config = dict(
    num_hidden_layers=16,
    num_attention_heads=2,
    num_key_value_heads=2,
    head_dim=128,
    vocab_size=512,
    hidden_act='tanh_gelu',
    norm_eps=1e-05,
    positions='learned',
    attn_scale=0.0884,
    parallel_block=False,
    init_std_down=0.00349,
    max_grad_norm=0.5,
    schedule='wsd',
    final_lr_fraction=0.02,
    batch_tokens=131072,
)
MLP neurons of a small language model. Each row is named by its layer, matrix (up: input weights) and neuron, and shows model dimensions 128-255. Each number is 128 + 32 x the weight over its row's rms, rounded and kept within 0 to 255. Numbers have three digits each.
Before each neuron's rows, "fires after" lists the tokens most often just before its 100 highest values on Wikipedia text that the model never trained on. A number after a token or word is its count.

fires after: " |" 30, " " 13, " b" 9, " B" 6, " a" 4
L10.up432:074072117147120151090079113103130126148122106183153104120168114099122127146155132113155145159094191193121112161129113108102081134147131109102102123140113084144108110131161067109139103067126141143169163167137081043138150137126119138124099118177138155108124120098191103145185186108125134129121102064164141080144197142079021111156119155131111088152159156191172153099164114127115166071129

fires after: "ar" 26, " b" 13, "\n" 8, " B" 7, " k" 7, "e" 5
L6.up515:111125094132119151123146177109121079108115125120158142060173115101147123105166109174170142122074118061108089111155092142119127157171127143128146164127095102091144138167121134125163116168162107135158106148152109133121154122122101177119105149149121133139102179086173199145156216062143114096144102133153154131117167128098079138200143127109074091124105131122075125163183061107060155121130

fires after: "p" 31, "c" 9, "ce" 9, "ter" 8, "ity" 8, "ec" 6
L3.up193:131119089147164166145135104080166098192147170120129153148126099104147098149149116136057166184150109132119116125111113222168155094114180157139087121109159166112076103102172187177120083161127172055059106098136131173090075135172155140135134185106044087113138212081137071119109095152164079093135121099083079130126096099111163099164131118171186122101125140146087144187133145104120166158107

fires after: " a" 67, " an" 22, " c" 4
L4.up434:130139081100107129142105106182084120118134128115204114136125065130102123155106102105106065150109108125146134182099105119157093182098228095117125076086081173028138102094113161110098125111119131125146119137179079064140141123158144115088057104098067137099191101092153146123173187109120164145143145130112165132193139195095164100200089113054096113141130183139149157144192104119071180135126

fires after: "it" 14, "p" 12, "c" 9, "ic" 8, "m" 7, "ap" 7
L4.up199:124137092097148089155081111063153151137162097143168110141115125142134178118144134119091130118117206100132159132101152150172155113113142071121128166119144123103172184098155137149150125226170159122130061139111119121143056187191096142136140182046063104054153132138090144118135148174117129110125105100107148082134155095088171113121140108068114176135122185178153106158172127162171179156108

fires after: "et" 16, " t" 13, "p" 8, "id" 6, "ar" 5, "ort" 5
L8.up300:134157091123137096172171103131068049143129123205180157115124182168127121137093178083140181120130115113141156137090129176080103134083129124084117163172115093144130110130171116123111092164148132076096166124173164097085135060134118102104104165077121168156135105142084111211104130136101176142067178130106144156105121184146187162148138157080142121118099141104163115115092091114081131129138

fires after: "r" 26, "op" 10, "ers" 8, " l" 7, "w" 4, "o" 4
L5.up286:131162130158128127163123128084145157121120145104161125132121143110137097162092144158123094137160152082105093177179118073098165076161113120175108157109114059164093132125136103069129137154134174106088138106144090071139077167088185117075151157094108173117135146146120120094163111145134104114092173073154103186172145181163100088078158121104138145102057137159151187109179139117117145193150

fires after: "et" 33, "iv" 22, "p" 17, "at" 4
L6.up64:133113145131107103139122032125022090094116072099107139132119142154127208170149139124151163121144123141152159130100116161091142164134115121139143132118135137092147105139144071124099102169112151090127093098176136129142113071151156138111106113092137169125083183087157138133132137116110151139134055157161156118128126163094142194088144118154120111126119175147226115086130154099083088128147

fires after: "ol" 39, "p" 13, "ist" 7, "on" 6, "at" 6, "m" 5
L12.up947:176099166118090129145103118110152127145198007099081154092078147111140108161114144124131145126094125092120150138198147137130106141132142104127104112061153124099103101080148086151144098110163147189108138143159138111155111132081152134207181140107154152117149085070147147163115133157113117149123047126111171134136098146112114163130105058112158151113165074152161141162106102134120155086174

fires after: "on" 15, "u" 12, "c" 9, "r" 9, "e" 8, " C" 7
L4.up35:077125106081113149132114183130130080181143158095102088160141117152155141164132178148128058160132124154126209108117147097161125146134090111072111139102108151121100161128143139116132147169177147076063123116156135157172083167135124103188111195144079130107106139105077142085150157175136162143128109087143161119091095137135095136098139149174066129127128173124175079116178109088141125147115

fires after: " 1" 21, "ar" 16, " 2" 13, "ic" 5
L4.up992:152127211107151069141176088072075149098101126087100134120138119108157142149113121212170142114174177071112132138123094159163175200095206164125092124125130161114103094158138154121137148096122121152138136146109135121160114118133094119204086137172069114125091127133107121106172113127109135122154164118123162097154120127122180128138071150128129142083101100154162136103167143183141147153137

fires after: "n" 17, "or" 14, "er" 13, "as" 10, "t" 7, "ter" 7
L3.up829:171148120188166140177111160046083079159117095111137148107098145111145164120080077149080112085155131087066142155160173104095166165102136074095133196180105124173123109057205120137103124132157154153141156128130101128160144187045148165090070116108135099152128126096133137095154103155113113152105106084114096113148097117184127114112189085096132102118085159162125120173123102178101094132147

fires after: "g" 13, "i" 12, "o" 11, "er" 9, "re" 8
L3.up483:187143137140122110161147074107141125057138153152178129106108126176098020144138207130133146120152095063189085127103077083124099134144127173154153108169116091100145161101167155143114139114186094128103104156163115087171127057135176170095124168130124111092147121117180177080081119169078145101120125115115103140139144160043124112139164111096159164153158154094188140145125098139160109102097

fires after: "ar" 10, "ver" 10, "u" 9, "he" 9, "on" 9, "ist" 7
L4.up1013:126135092143146121144169175095157142115118122208163107170082104167135107161092176128144122138085134165088094168101133082114127146108173154149179154106151161161107124109157064102135134105126152133117097173088147168092115137153092104076149122122113156124195147141094147102072132181168145114156144151122160079120072162144044143184121109152094128117143177114107121097079177101148085126104

fires after: "\n" 32, "p" 14, " F" 6, "ad" 6, " M" 5, " D" 4
L6.up113:138116171093138154150201081139087112115122031207148121144131075070121101139144155113096102066147124085135069120160092165146125146170149124138169170127121112085117083112149072142155146135132189178139103111186171131170127149157139139091147156112138170160107096146130138143085135099169159120095103141139098154112158154159090146143157065061194139142141151107136135138134104117152123137156

fires after: "c" 43, " b" 9, "p" 9, " as" 7, "re" 5, "ro" 4
L6.up842:114155074090161098144132177139147077161141122210165116139109067097101160176160066118155119174119113085136156131160091130143149147059136103172106097126120155155075175057133114137131049099114108202092124128149095150065104135087145124229122142071183126130172166098102097186111102092145185167132122102143162051099158119088100083208100120117126123108110075125106168113125100170146125124093

fires after: " 3" 14, " 4" 10, " 5" 10, " 1" 10, " 6" 9, " 7" 8
L6.up700:121148123107186148146111163154109126116150097099134103142143149139114121112125109125113129149059120098126142127168085101166159070077161117129139092113101134130114108157157134152180143157090095158144127187124128146172096121086126099165081116152083189078119196132129093101165148095115178130082120097148145189111113147110111010128129118060066107128141187103113108128116129182189108120189

fires after: "et" 15, " f" 14, " D" 9, "e" 8, " F" 7, "ra" 5
L7.up240:203114093109168176118157167164095113141136119199127128141092094137099148127155125063124175119181154107137101109152100174165105097136180182098095129164172179078171097093146161116086140157105124153167103144154120141138138166128146135155108092162116157120132078098155160152179152101142143136111149128161075138124125146160099097097122097088102119073061151062099171126140105128098053116153

fires after: "e" 18, "m" 11, " m" 9, " p" 7, " s" 6, "a" 6
L4.up760:087086132139104170084113134149141088087123086139148109093116142102133209138146085126088143159158141107173147149118125115154130163110074169088158096172160174161156134144178156139111091164157018172116109125118134128144105086088174149180158122147139092059080124133128146119183144155132132126151119153135138133122182110071129120124152075139113168147182131126120122200098144127128175137137

fires after: " th" 24, " c" 13, "o" 6, " f" 5, "m" 5, "i" 4
L5.up531:140107104130134098126085111115176085131122129139174075094129167147134095121137186110087144164175153115108106140100169128131203156110097214077103146105124137125033118111098116132139187119083126118118110144116131119088087129112136079091062115186109179101184148142150128100104225081115157133111181132097091150164140121141117132137125145148085025140143096167144151131102182102165104092086

fires after: " 1" 44, " 2" 25, " 3" 11, " (" 6
L5.up169:149155151119145074093122118172085129130162103104147136105134160176080086127118129121102148112067146105130131097092139155129123138120126108221146114153076141194135122185174177143143130173096166154193153182112066072154127081129113130181127092126113178147149151116090102128100172123138119140087188180120106176116086115080110124169065166121109153091169175163100157122140149128154095117156

fires after: "ot" 21, "ly" 18, "y" 13, "o" 11, "ld" 8
L3.up785:157136116166117163180126120166105111129170013163177080120132088112147161104109214117086083120188129096067078181148050140118099162105220130098183150120113140148110105166128093141116130094124092143109147177143141126128127141122120194106098190072135123096147132176127123074148129083111116111172128120166140101110105200165088075090122195139155146081122113136099065145131137176180103129130

fires after: "p" 28, "b" 17, "o" 16, "m" 8, "ter" 5, "t" 4
L3.up1010:134104145164137163077115108109175056063150122202126093133140144127094104106165141157146146084094147112172117100089108138083071181161089124138092080139116140119091095161159153115160201127182129104137105168136143171177161188174188134120148089080148130074090125109183117113134126121125108164098148122114108127080122124076120128155132182145082197093113128148171161164132156138103196165156

fires after: "ic" 14, " A" 13, "al" 12, "l" 6, " a" 5
L4.up978:097077100135146138137141116106054191083130143092127167151155136125153100164100123149146140063143124095153108121152106135187073111090166172181107126114169154138195141133166130109126137189163067150124142174142119123110102134147131102183086146206095118138088116106120129171164112144131110162088160146085154122131125151118122159089017200149129114159131102124125144069136125123111089128184

fires after: "r" 15, "n" 12, "o" 11, "p" 10, "ell" 6, "nd" 5
L4.up292:128091117115099077171113158087170069111190184157111137150149143107070157144118144101088132121113143124090108115128226142098095133146095098131149152093098115146155150196119095106055114153152137157125166089140144115114075116197190185148132095126089136147152047166105101172082146074139152135141147099143072119086080151121073129133119129113188122114154119168107121138147118149116146061165

fires after: "g" 21, " at" 10, "ist" 7, "art" 6, " d" 5, "ol" 5
L7.up813:180114148064114160123183125145160181115145036106154162096137120120145098147090182155090140107132098140132161096186120107132152163094123167187182148105148110131109110068123121083160149106147118113166117119185160150050144181149122104118126088119171112133150129158119137121090177122119080139188108129121165138159118119188183185115138169109185128134124090126117146182122125132120188124126

fires after: " 19" 53, "19" 14, " 18" 14, " g" 10, "8" 8
L5.up553:088187147073086135133089137076105129061128129111225087108166099114185145113141122095123082115181118132146152133137118149119139155190164119153218112124082118138161133167113164114112204088124158120122149141238091171149156117156210110102200096087137069130154126141153136128151070113116126111083144131097179169107181145130112071115118144104079137116113124123082137148133135206125102142071

fires after: "b" 36, "–" 12, " C" 6, "v" 4, "e" 4, "at" 4
L4.up488:061123143123130085112158113140124138124141141115113172142122146119176166109167128157069130111098161099163113165121183119106150098183115118116099126093164168114121095143136124117127066134190084158123083136144128138097172131107153079140140084143130097144098119137060090136127113142093123161123156153161144134125121164142074121138133132079157178137177134123074166106164135159153126091085

fires after: " S" 31, " s" 19, "b" 14, "ation" 4
L12.up492:137133131178132148081067117093118166129138099079137139147161079145135134112115066094104077122107092117160132199120117108143135068172147087068135156130138117102071097110129158107145108099144182166105170116129178135089140100156107098114172144167097144185126140115153146099081155113149103103156151154161126085135153144072058107115176089111114127150185093103126121140084144158129139098045

fires after: " al" 29, "l" 12, " f" 10, " R" 9, "um" 5, "es" 4
L3.up580:153145156165112130156156128087148127029139206151125116093112185159207118088104103131107141117183146061114176152172123121091126180058118115117092106124205162078117119122103133159130067079173136109131112171110101135151111133147173102144118118130129138122125135191095150176105128130189072104128165142093085105104137188138137220151036111082076177094091157096123114083184098133155110191115

fires after: "s" 15, "p" 15, "at" 8, "er" 7, "em" 7
L4.up697:111143124169105207166130126143139190067140171101126094141100129112101127139146111121130082111149114114153184127105189088114138115134153134180149119139042139177134101129107077116050159092089141135157145098113150135171068158202203183096114113144139158110159170147183077149128165146122135120141096131143148153156135154167146083105156102083106148123108088145109122097152107164107073123144

fires after: " c" 25, "om" 17, " m" 15, " M" 8, "ed" 7, " T" 6
L3.up606:152122148064130083128108152149151156145170097146159110170200181109133116069128098134130099077158115102186083137144166118152073144101146124158164129150100170184130089123145132159099132080089140137138083156144131047133119092097103130134160202057067100100140120073099116126198106144102158160134134085107166087143134169119124124151091132113096107163111145142152151142183186111198153141150

fires after: "h" 23, " th" 13, "o" 6, " for" 6, "u" 4
L8.up121:152104077151148128151143114109165096105089137136157104102106179094162176130141090172070181110148119118118106170122109138157172149142120114141135142180131132130110124121177104168169170098112182164138070087123135130105090144097147111143101115115131103146133187131113077143056140101098155118150097143070101108145102115163175129087158109172118051136095100145107115115150130173105089132106

fires after: " H" 16, "y" 11, " Y" 10, "ich" 10, "Y" 7, " C" 5
L3.up125:117119148082155164082102085191176126150171144112166109131047157125133115108131086095170066074121155125128129140164164169113129098139108156114067089082161119131097110110147142098123161154136124141126091070082069138145164212152157133164104075102115103146141077125153127102159132132159092098097093057137104178090146100128109147120105137160096124150133116125151136110128138169125128151084

fires after: "o" 36, "ur" 15, "at" 13, "id" 7, "t" 7, "ort" 5
L3.up106:105099151126096109089158121092150086145144091125123154109139147108096119118025140152197165171110107139166111129093165192110095146119161117099121060133101170141107145115113147157170102081125106166114180105107110134138094194170153142102122071170150077135124120102155148086080113164110148141128165080192086133098115172123150132223133198177117139142088189141190161095124110180102120151140

fires after: " k" 23, " K" 7, " con" 7, "ow" 7, "p" 6, "k" 4
L10.up895:085083074142108107178157108125127090122069160140154129079172067121150161120147116090140120108106082133113137073109102118096131159166143122130070140138102077164163190115097074174143093146168113177052163101139063137109144151141108106141078183161138146064082166094075124128093059139116144129079108108148107157168113160196078152122124117174110133106104099082120167120083069144098147149153

fires after: "re" 14, " M" 14, "ed" 8, "gh" 6, " K" 6, "us" 5
L3.up853:164084156112157094103182137154122196209157164125113084152125129096172075157138137113117096069185146153134121136101107133103083166106119111127085103188088122139120106162102132137137068136155112172169161156199105151151130107118151083118149040100105122094180137094153114147155130123086117128081118165110116101182172132119107093169120093110132122142167220129151183115085144104090132161113

fires after: "or" 23, "h" 8, "i" 8, "t" 7, "ost" 6, "le" 6
L8.up567:115170158166114078146150107121134088131110134039145160135171115177148172110077215137090122160111084082124083110101161136169119130145181113132124107151120081126089131143125136107157111085129105130111161085047162125108141164092124092127078135096122128144120147061084185128175135139088136128087071069114086111202192110168109120092146128104144144135138081143121123174108137173128093131158

fires after: "." 31, " |" 17, "-" 9, " the" 6, "," 4, ":" 4
L7.up85:116141135105068134111116160182101116124131092119115100108114124114142168232138095139129105107151143113119222080122161183086134190084101134118146131139140106137048146093134143162121101093125168128191163100115105168132120098124055138108103051153135131131098144176110097123108101126107134140110127149133118176128170119150170084145113101140140119153116167115146065078100132160053144148116

fires after: "c" 25, "r" 19, "ic" 10, "on" 7, "ric" 6, "l" 6
L3.up854:152193099100090106140114122157131148064154170113125165151101131102115145163113151175137093113200125093077116099097142199098130143121176175118158187135128169148170134095162093127133120129097127148083114156186203024120145078176138136107106134112097137125141122095079153168118107136097170194054112156134178116150101103102146172088081204156114131115136167108127124111127150063140129135081

fires after: "o" 25, " r" 14, "ri" 7, "r" 7, "\n" 7, "." 7
L4.up946:129180168091096106160116113093159075164056115134117137117174092099148095148134143100141161143145161109140161073093113164121107123132128110057089181149137106130137113156103126142165133139095088065178171102137150165129178188098116171159151134136073168089129139143154128121062139103111153163116148129133131143106156101074162090147132097194082129027115090134037124130159155126173143112188

fires after: "i" 23, "m" 11, "ro" 10, "le" 7
L3.up25:132128158130148145165130151080112086143108078148181131102080158111098100129078066104155112126156082130142107176146164190087072167084145089131141204116102108144095135171154155120146153167150072110167106129167154147074101167101117211152096095157064191081183146091133127190083132131109089122102124121132188176119165114109183092123125097149136164090157069142100146092150124160145118108129

fires after: "em" 24, "b" 12, "ar" 11, "at" 7, "t" 6
L3.up236:146194072103131122147160142071135068210157104163094158104143137158136166104142137106148077119086136196095118128180129143107110130108119082157204153090180118189057133131176151136148125231167115132146136096120128132082160048155128075105086082152123162162117123127174115120100123109113120139108125185166141104146111135125134165144148098114123123088135084081188127116079121138165127078078

fires after: "es" 24, "h" 15, "ue" 13, " as" 6, " a" 6
L6.up627:092117106100073146159155088106164104114097138168084132125137104114111149155098150079144129146119157135115112166124110114106115130141151109141136086109074136101106132128064121127090097144170144134147153172141061072141097150124148117141127100165099087101105057178147154125185195205131205175083132138122153134116205149144133135159129141137153129126098121116184118149185084093087099141142

fires after: " al" 33, "l" 17, "ag" 5, "ill" 4, "on" 4, "e" 4
L6.up433:177184163144121071174155103133164094097144127126185140137101183178133120150169088137151087147139117052073087085158127175082103134050170160106111096142130125118137118155091132139128127168153182159118149113154125186094100163179131094151086077089103090061143129122139135164137154062161093136092126119114170131154127148118123119114123143137121196109095140120140161086199161142154133132120

fires after: "en" 25, "or" 9, "us" 6, "p" 5, "in" 5, "k" 5
L5.up916:120053116102101073162122100120090150131165194098180112127146122127150121094057146138126157177155182123139164148097105135102114169128147106124172044155079078163162133143112082159128106117132144222110105057094097105156131147163193185187112099179102169139113162115113099112107083111148128134118103095130095078161121149154145125148119197174141118086121115174159131102134135121151162135120

fires after: "ac" 16, "u" 14, "p" 12, "ol" 8, " U" 8
L6.up308:142108162107092140095129133084172115118138156112146129135140106119103073168141191108137094178161154123113117152140106146140051158165144144180144138124126144132091157119156083141092079129150115078115172214169130104164165146137121099166113107188093160174165129159147168199075079121162082146092126156126175145135127167166109104114100045171136143072109096186167116128086118140090144120176

fires after: "e" 16, "if" 11, "qu" 9, "im" 5, "f" 5, "on" 5
L5.up164:151145152146097160103111147100162123112121113106159179169105119113113157104105135143137146155126146144086126157160178075087109089162143147124124170149082114149111090076109117158113145158133111129110149136119158111162172183153154141109134138148166144100106145140133155169173121120148118125091180123164119116093119142133087161119084151167095175102157118147186109090121104095134131129113

fires after: "e" 27, "ol" 16, " c" 10, "al" 7
L3.up591:136089103101156114151131074088108078083105100184134091081054140150113129119189135121183101122092129184159048068133106162126115202105136156144169099103078173111150125122157154123101122138137109134163071158117161158114161141126068180153162124169142072136139181154194124120080049114073087191144168207129138143128104125112106129178171129147095133074106132133164117126154109089141132142164

fires after: "l" 31, "ol" 9, "r" 9, "il" 6, "al" 5, " B" 5
L4.up919:105107133136193111133139111105127135102128152127115106078108120113098105176145116147129143122157119147193113115139160151117167209152088133116214121081101155095082164152070173147150130174168079084080112122125175141099106152119170144085105148190118076152099111128050103127202130148075144147134187150065151129162137117141128188170167107176110127119148132089112181165139114059157079169148

fires after: " m" 17, " M" 12, " ch" 11, " Ch" 10, "ic" 7, "rom" 6
L3.up734:166100137117119116114120121098091177198174119077151142139156181094210129071164087129105055095146166094134142092112063135132105048098116125109157116107151197141134140065048176125107127102150082199121126166171146123080153062137125102111132144093123120091214106134112121120126139097143117112160089105061129135179173097124106107124105157144053107136173127214084154156164116108149113133145

fires after: "a" 17, "u" 12, "l" 10, "um" 9, "p" 7, "r" 7
L5.up418:128090120133094174112168111104161119183157166121097184090154133022141109152194139128083162179118145175123173123089127130133167097175160133124152089086157120055090132158102155144136205134132183101156119156084150124093131149085134136137091137154145118116166165194140128107137107120161166093145031147084078135045186176140098133090091115123127166124153126088102107121116134157097131048139

fires after: "at" 12, "a" 11, "l" 8, "w" 7, "ic" 6, "r" 6
L4.up525:105061141175137101158119108135132120154131165100172080100085183082079142187192132122206103124133124101139120149164147124136137147187092140091195109135046153132123086160121145199149066105128123099145129102096163095157145127094156112173117143115167181124102178137113115123160127136188170103162153155127147118146158147162123107123133122071136138124184149145129191194113063078167068157175

fires after: "at" 12, "r" 12, "u" 11, " " 10, "ar" 5
L5.up446:192179095130119137170162108085144147116111123147173155134134109045163102122158193124148070114108083122127125146089091108178124106135108105075164125130187184158092159120143159116116112142138126132164134123142175165066179055193141144142165195117114163141155125132102112140083158146128171107145094108106095066171059154140077112161144118130043125090180172132123102111065175130144114097110

fires after: " to" 46, "ly" 15, "t" 7, "y" 7, "ot" 7, "ld" 6
L3.up213:102126137088087074147139138103107156116157075132122122156136061102179136141113168122117104153199160098104044120174095086084123138158107086098143143115079119072119154089122085127123096091114129119119167153129091089144050173101143103144084115147134119160137105146092144115099126111123152096152149114154157186132093200175115082135092154139141169094154095152181044144146119142138097077138

fires after: "p" 18, "ot" 17, "o" 16, "g" 9, "at" 4, "n" 4
L6.up772:132147098127060142167160108109151109104145143106134158167144163108104094154137145148159172114107152038115084120089123198075104160076086145057180124148091157090166117136121135128106132086144111185148153187125124144143165084170158161116136136165068120126139060087186100101101127135121097147158135093099080151119091118095135117149178118135158129159047104149094134183184127145132086128168

fires after: "m" 15, "p" 13, "ot" 11, "os" 11, "or" 7, "e" 4
L4.up359:125121125097141136154176133084103076147135075112147157159128124084151122093156179145161165141155146091138161148120096149075115081104137132086161114078093143148123126097165088103130153050105086138129103138182151108117138073165111033181163150131114169101084106099120153165115091169094133227129113115110108133127159132156118187048093131055143124144114171167160097106132078135061094157148

fires after: "el" 20, "al" 13, "m" 12, "ar" 11, "or" 6
L4.up805:077170089159147147219164137123110045126142119148131143096175119118122100125070171097136120098128138118115118170102164121152128132117162203102124142149142143088104123124154145169077112091109149162110105150172162105150097073126088131125206115147142113086088141152092120145080166181141064128135193121135155103128159115134073177118095175133199134110084160144119129165146122180097101105174

fires after: " U" 15, "v" 12, "ap" 10, "r" 9, "p" 8, "iv" 5
L6.up748:095137127085132174146146114073098220093146123215150051129045104153191142128097120094124087119159143149123072136124126153122111162118063140156110116151129122099154134127156129111133142158079074159128047073151115100148114096182129182112073123068155072138114152151118107154134136121184166173110123166158143143157064110137117175196131109088197143124166126099149139129113090119125104124124

fires after: "b" 26, "ter" 25, "v" 12, "ing" 5, "p" 4, " for" 4
L4.up736:137120121112130130120145181141101129104140115190106098132079132137155141144190073124150104180098104101110111092158116171174134155151072099200136143120079137158093114128173139101164150077185131083112158111206091135135123072099137176095138095169169126070144140119106145102121099118152142126172170120149112149146116104167115166163148127092200143124099188102161098119154108139076102170103

fires after: " M" 17, " D" 11, " K" 8, "n" 8, " an" 6, "on" 6
L6.up595:125113100155130109128125092182103136163179130098133118137192169121175148153138152162129129068132132044164109118145137144155109112150093107191116104160147154084155065084153118138205144154116115186127111104121199105122059117127134103112128124117136125108149103090096128158106144126195097145163110134121062193041194120120111100145145115122151142139060105154104174165145108120107109159156

fires after: "ow" 23, "v" 11, "n" 11, "k" 7, "o" 6
L3.up48:169120096151171125090093160173215106080160172113154127172155179090173194192129167119088119099110133169113091081104133086120103081196124107084157164132124127184139178153160167150139169138121128122097145101117117147167152109097137095153099101127137116082177105077183106176131143087123170175110096105097064191121120148096102118120175110137224144124116063160050135130178090144124100073133

fires after: "ver" 13, " a" 12, " A" 11, "n" 9, "a" 8, "s" 6
L5.up797:135135108113165166098200186167115071089120119080166089159104144185177112185172150130120106111149180133110129113140128198084119094113184130085118122069101137060086135099132145100109110114115158141156144062147091127151038130123152084096124175082059141100165175125132130174113159132137152138071116177110138149141111173112186145137095138039144103138122146182166114124144105062133150144164

fires after: "." 24, "c" 16, "," 12, "re" 10, "ig" 7, "p" 7
L5.up70:162112089122165072138116082119134151120152166179165156153116108087122047154110153100101104159131163152108126158190145166078156109101136169149136090134196094143183128120189134129123100140109119239095174172106113099120163135131132146093115140088177135135157153111074071154099066111137112129116189154133160158127150164096101090123149142088152077117092092129112133167140088114095147094109

fires after: " h" 13, " c" 13, " " 10, " H" 7, " C" 7, "2" 5
L5.up943:091099138111176148153096125142139120069054111134161123106094141095145111126120182066062102133114165099106121180201157210096126173126087163098113107134152111104080097148131127124186125169101202139091146117129154040082134163179177164147145163103106107154076113075074133107150139125126087107120138086122063142110167106119152194139182106123111121130121137131125104110160187111090078147086

fires after: "ed" 25, " of" 13, "c" 13, " M" 13, "\n" 10, "y" 5
L3.up33:181080122124092132130089128130127158161165113116083109104188167142144114100203122187168133127101143085113071126115093089130133130106148062144063108187169126114076109154100116170185097189065098120119129094163124089121145089114134143118062086132130143131171187143186097149142123162148080132164133088084100093095166128138083101167123071129098114095171167143139156133130135154144199136072

fires after: " p" 14, " B" 13, "ort" 10, "e" 9, " b" 9, "b" 7
L6.up849:098186126103193168105124120161135062127142049115030124106084160144147168132178091139102173115149149121156108133128190175104136104132083094158140110085120111125149128130139132116107104143091106135136121148117161126091089083169160095142135094189114101114171099117095113169121146117081057160225205147121150074104112152114115121157142124194076139088133121187122158105195113135145125124149

fires after: " " 32, "a" 9, "p" 9, "ep" 9, " ch" 6, "g" 5
L4.up389:148059090112160096157120107042162110164131112129150138102131127137183132095108168126190148161073130167118131100107108076121132166181099169109126105101131093148123142181133135162143153159119164069139127172161131130142151118133136087129080164092104144103135160121134160135098202180130116141123104130115109091118106165121077129127181167135098140152221095148112110118147194135099160101112

fires after: "p" 23, " " 19, "ub" 10, "a" 4
L5.up279:115079120085124082175112127083125126116168114116084146128115177070150126134159166129147153146088185183137146070086126115101160148147168131125111057101134123093139154119151155101077152099158191156170149137136116104132109147058152133129166120152071149138090163152170086127117109132122097146130174117096092051122095182128098107110131139156105161184082125158079087099111123113120155124155

fires after: "ot" 15, " to" 15, " was" 12, "ld" 9, "ly" 9, "y" 7
L5.up392:139159070094128154135173102117103130090118097170113069130179119094167098122065139137142099124130124150133122120150092160060131137118168133144146152160097122149102144162133140135106114126127077110086136097177098120102078077118125134198142158122130094202128115132102154091100140107129150178144145177110144156116121111137114080123114101124156175079057146064173075126146139187170140140097

fires after: " c" 32, " s" 17, " C" 11, " " 8, "es" 6, "a" 4
L5.up597:131130099130062170070097127141159108160128149185177138109094132125151157136126080168132150127048117169177119126140101067147160115091107145126190120139174153155141113105095109126095093116091105134120088222137084103142132104104184146121083122080111124066062139144141150133103208103176187188131161114156113197108131091087112164135077166161110054132123059120083135135129140151113177077112

fires after: "b" 32, "s" 9, "p" 8, "g" 7, "ong" 5, "om" 4
L4.up912:125143168094123122137126086113115118085175122130167154140149155151139157068103154139200118140208165128149053083105111163129142088156164169089196143096190189182069128088148152158106076159126112142160117163156135148128135195122139133129114139093155138078141110150084142157153127144138124138128105128145075065118075159145129112109132125105099105155138095143123117137151118145080074106106

fires after: "ber" 15, "i" 13, "am" 8, "in" 8, "h" 7, "om" 5
L7.up132:140134117068179042136208163081112100149080066053137127126081088169159140144153144130147128089111122112157095165090141156147169123154105106094137117189137186115126158189148157144138057175179140203163123176112134085147114104106069133158075118144150132186098145070072117154146090106149136111050119162067033193168162139100078136099124172098149094123137145104152177116053071148083181141148

fires after: "h" 17, "r" 15, " S" 14, " the" 5, " s" 5, " l" 4
L8.up982:156129105081140122119066106098161153151139073109167136108133123075163095125129101145124128153093102094079085155173183098176156135128157092110171083131156148097097093121142095162175168167081167124118152125163131102111164093118212108171167163097118126135108142202157151135056107123145134187128106126108093132098147110138092132168122133157103150124166058084151048150123179173058122090112

fires after: " B" 17, "e" 14, " G" 12, " " 11, "a" 6, " C" 6
L6.up166:166139117140143161139071149157099132115122143113097158158167135097190126067142091158172138156103120110128078122126101138131098107141092081114165122129121172107181233164101113111114112167191099093179117162129091126164149090051127122154075124188105121128146168056164128147125185121095108128145064103114076051123168126128139089187082138165138176139208131088079085141089139095199153106100

fires after: "t" 19, "z" 17, "on" 13, "o" 8, "i" 7, "in" 7
L4.up340:162180106139092126099133122073153081058133149113198157116138174191154114125157143142139157111127104108100125095120137108149138116152124125122091134160088151069157172140167124105166158163107104071185122125164157151122138142154141107075142032178069166127099074131131125110126087142088096148141128123147120129094135103105134141140139126179085117099104117180132096126137176109147171130175

fires after: " 19" 27, " 18" 15, "8" 9, "19" 8
L10.up559:150106081091105105084085150093192094091133144075103102114079163117194149113093139139183103116178086111123138084147171142138103088118093148165167125149110101132098109093127108091126209143075142144122165132212156123066126134120156103153162087185178064152132154125176144173149166137101098119092078098124114112150129162142144066148082115071105156137169149137105077108101117154110098106144

fires after: "-" 15, "r" 13, "." 9, " and" 8, "u" 5
L10.up960:132153156070134098097075103142110137140091127124171140136182113091097105152133180167076129136175154129165193126129153176149149178146133121099136126090170086140101092148158145079176145150107156096127159146100169124135173137118104090097044095083141145106154140091128123124130110152122149155111163084129162137125161064123159150144102094176157137109117143152160087136083164139156141139108

fires after: " I" 36, "he" 11, "b" 7, "an" 4, "s" 4
L4.up665:130168163146143116166123158080104125119187120130129146164156138141173139128073167156175115132161101108108135141125088126155130072119112117149165125158110133094147118092146089146103122106096092144145163153214082162129067140134124078159111118138196108094097135160152131192160183136144122136153127156146102095119088104105157137131120135135067125190063155116126165095095110114135093138146

fires after: " h" 46, "r" 7, "v" 7, "e" 4, "p" 4
L10.up185:163148099088080116118098154108141128161157158142100088202177103124149153127112139188130091163147150168103177059117111136081110144124089093112090102130152138114163159125113093186158150117122162131107158191146094121137111089133118163109056120136082161122085158161142154139140123138155100154105090060087165176141094177078073055070138118101101134083181177139167136137090117069188124088177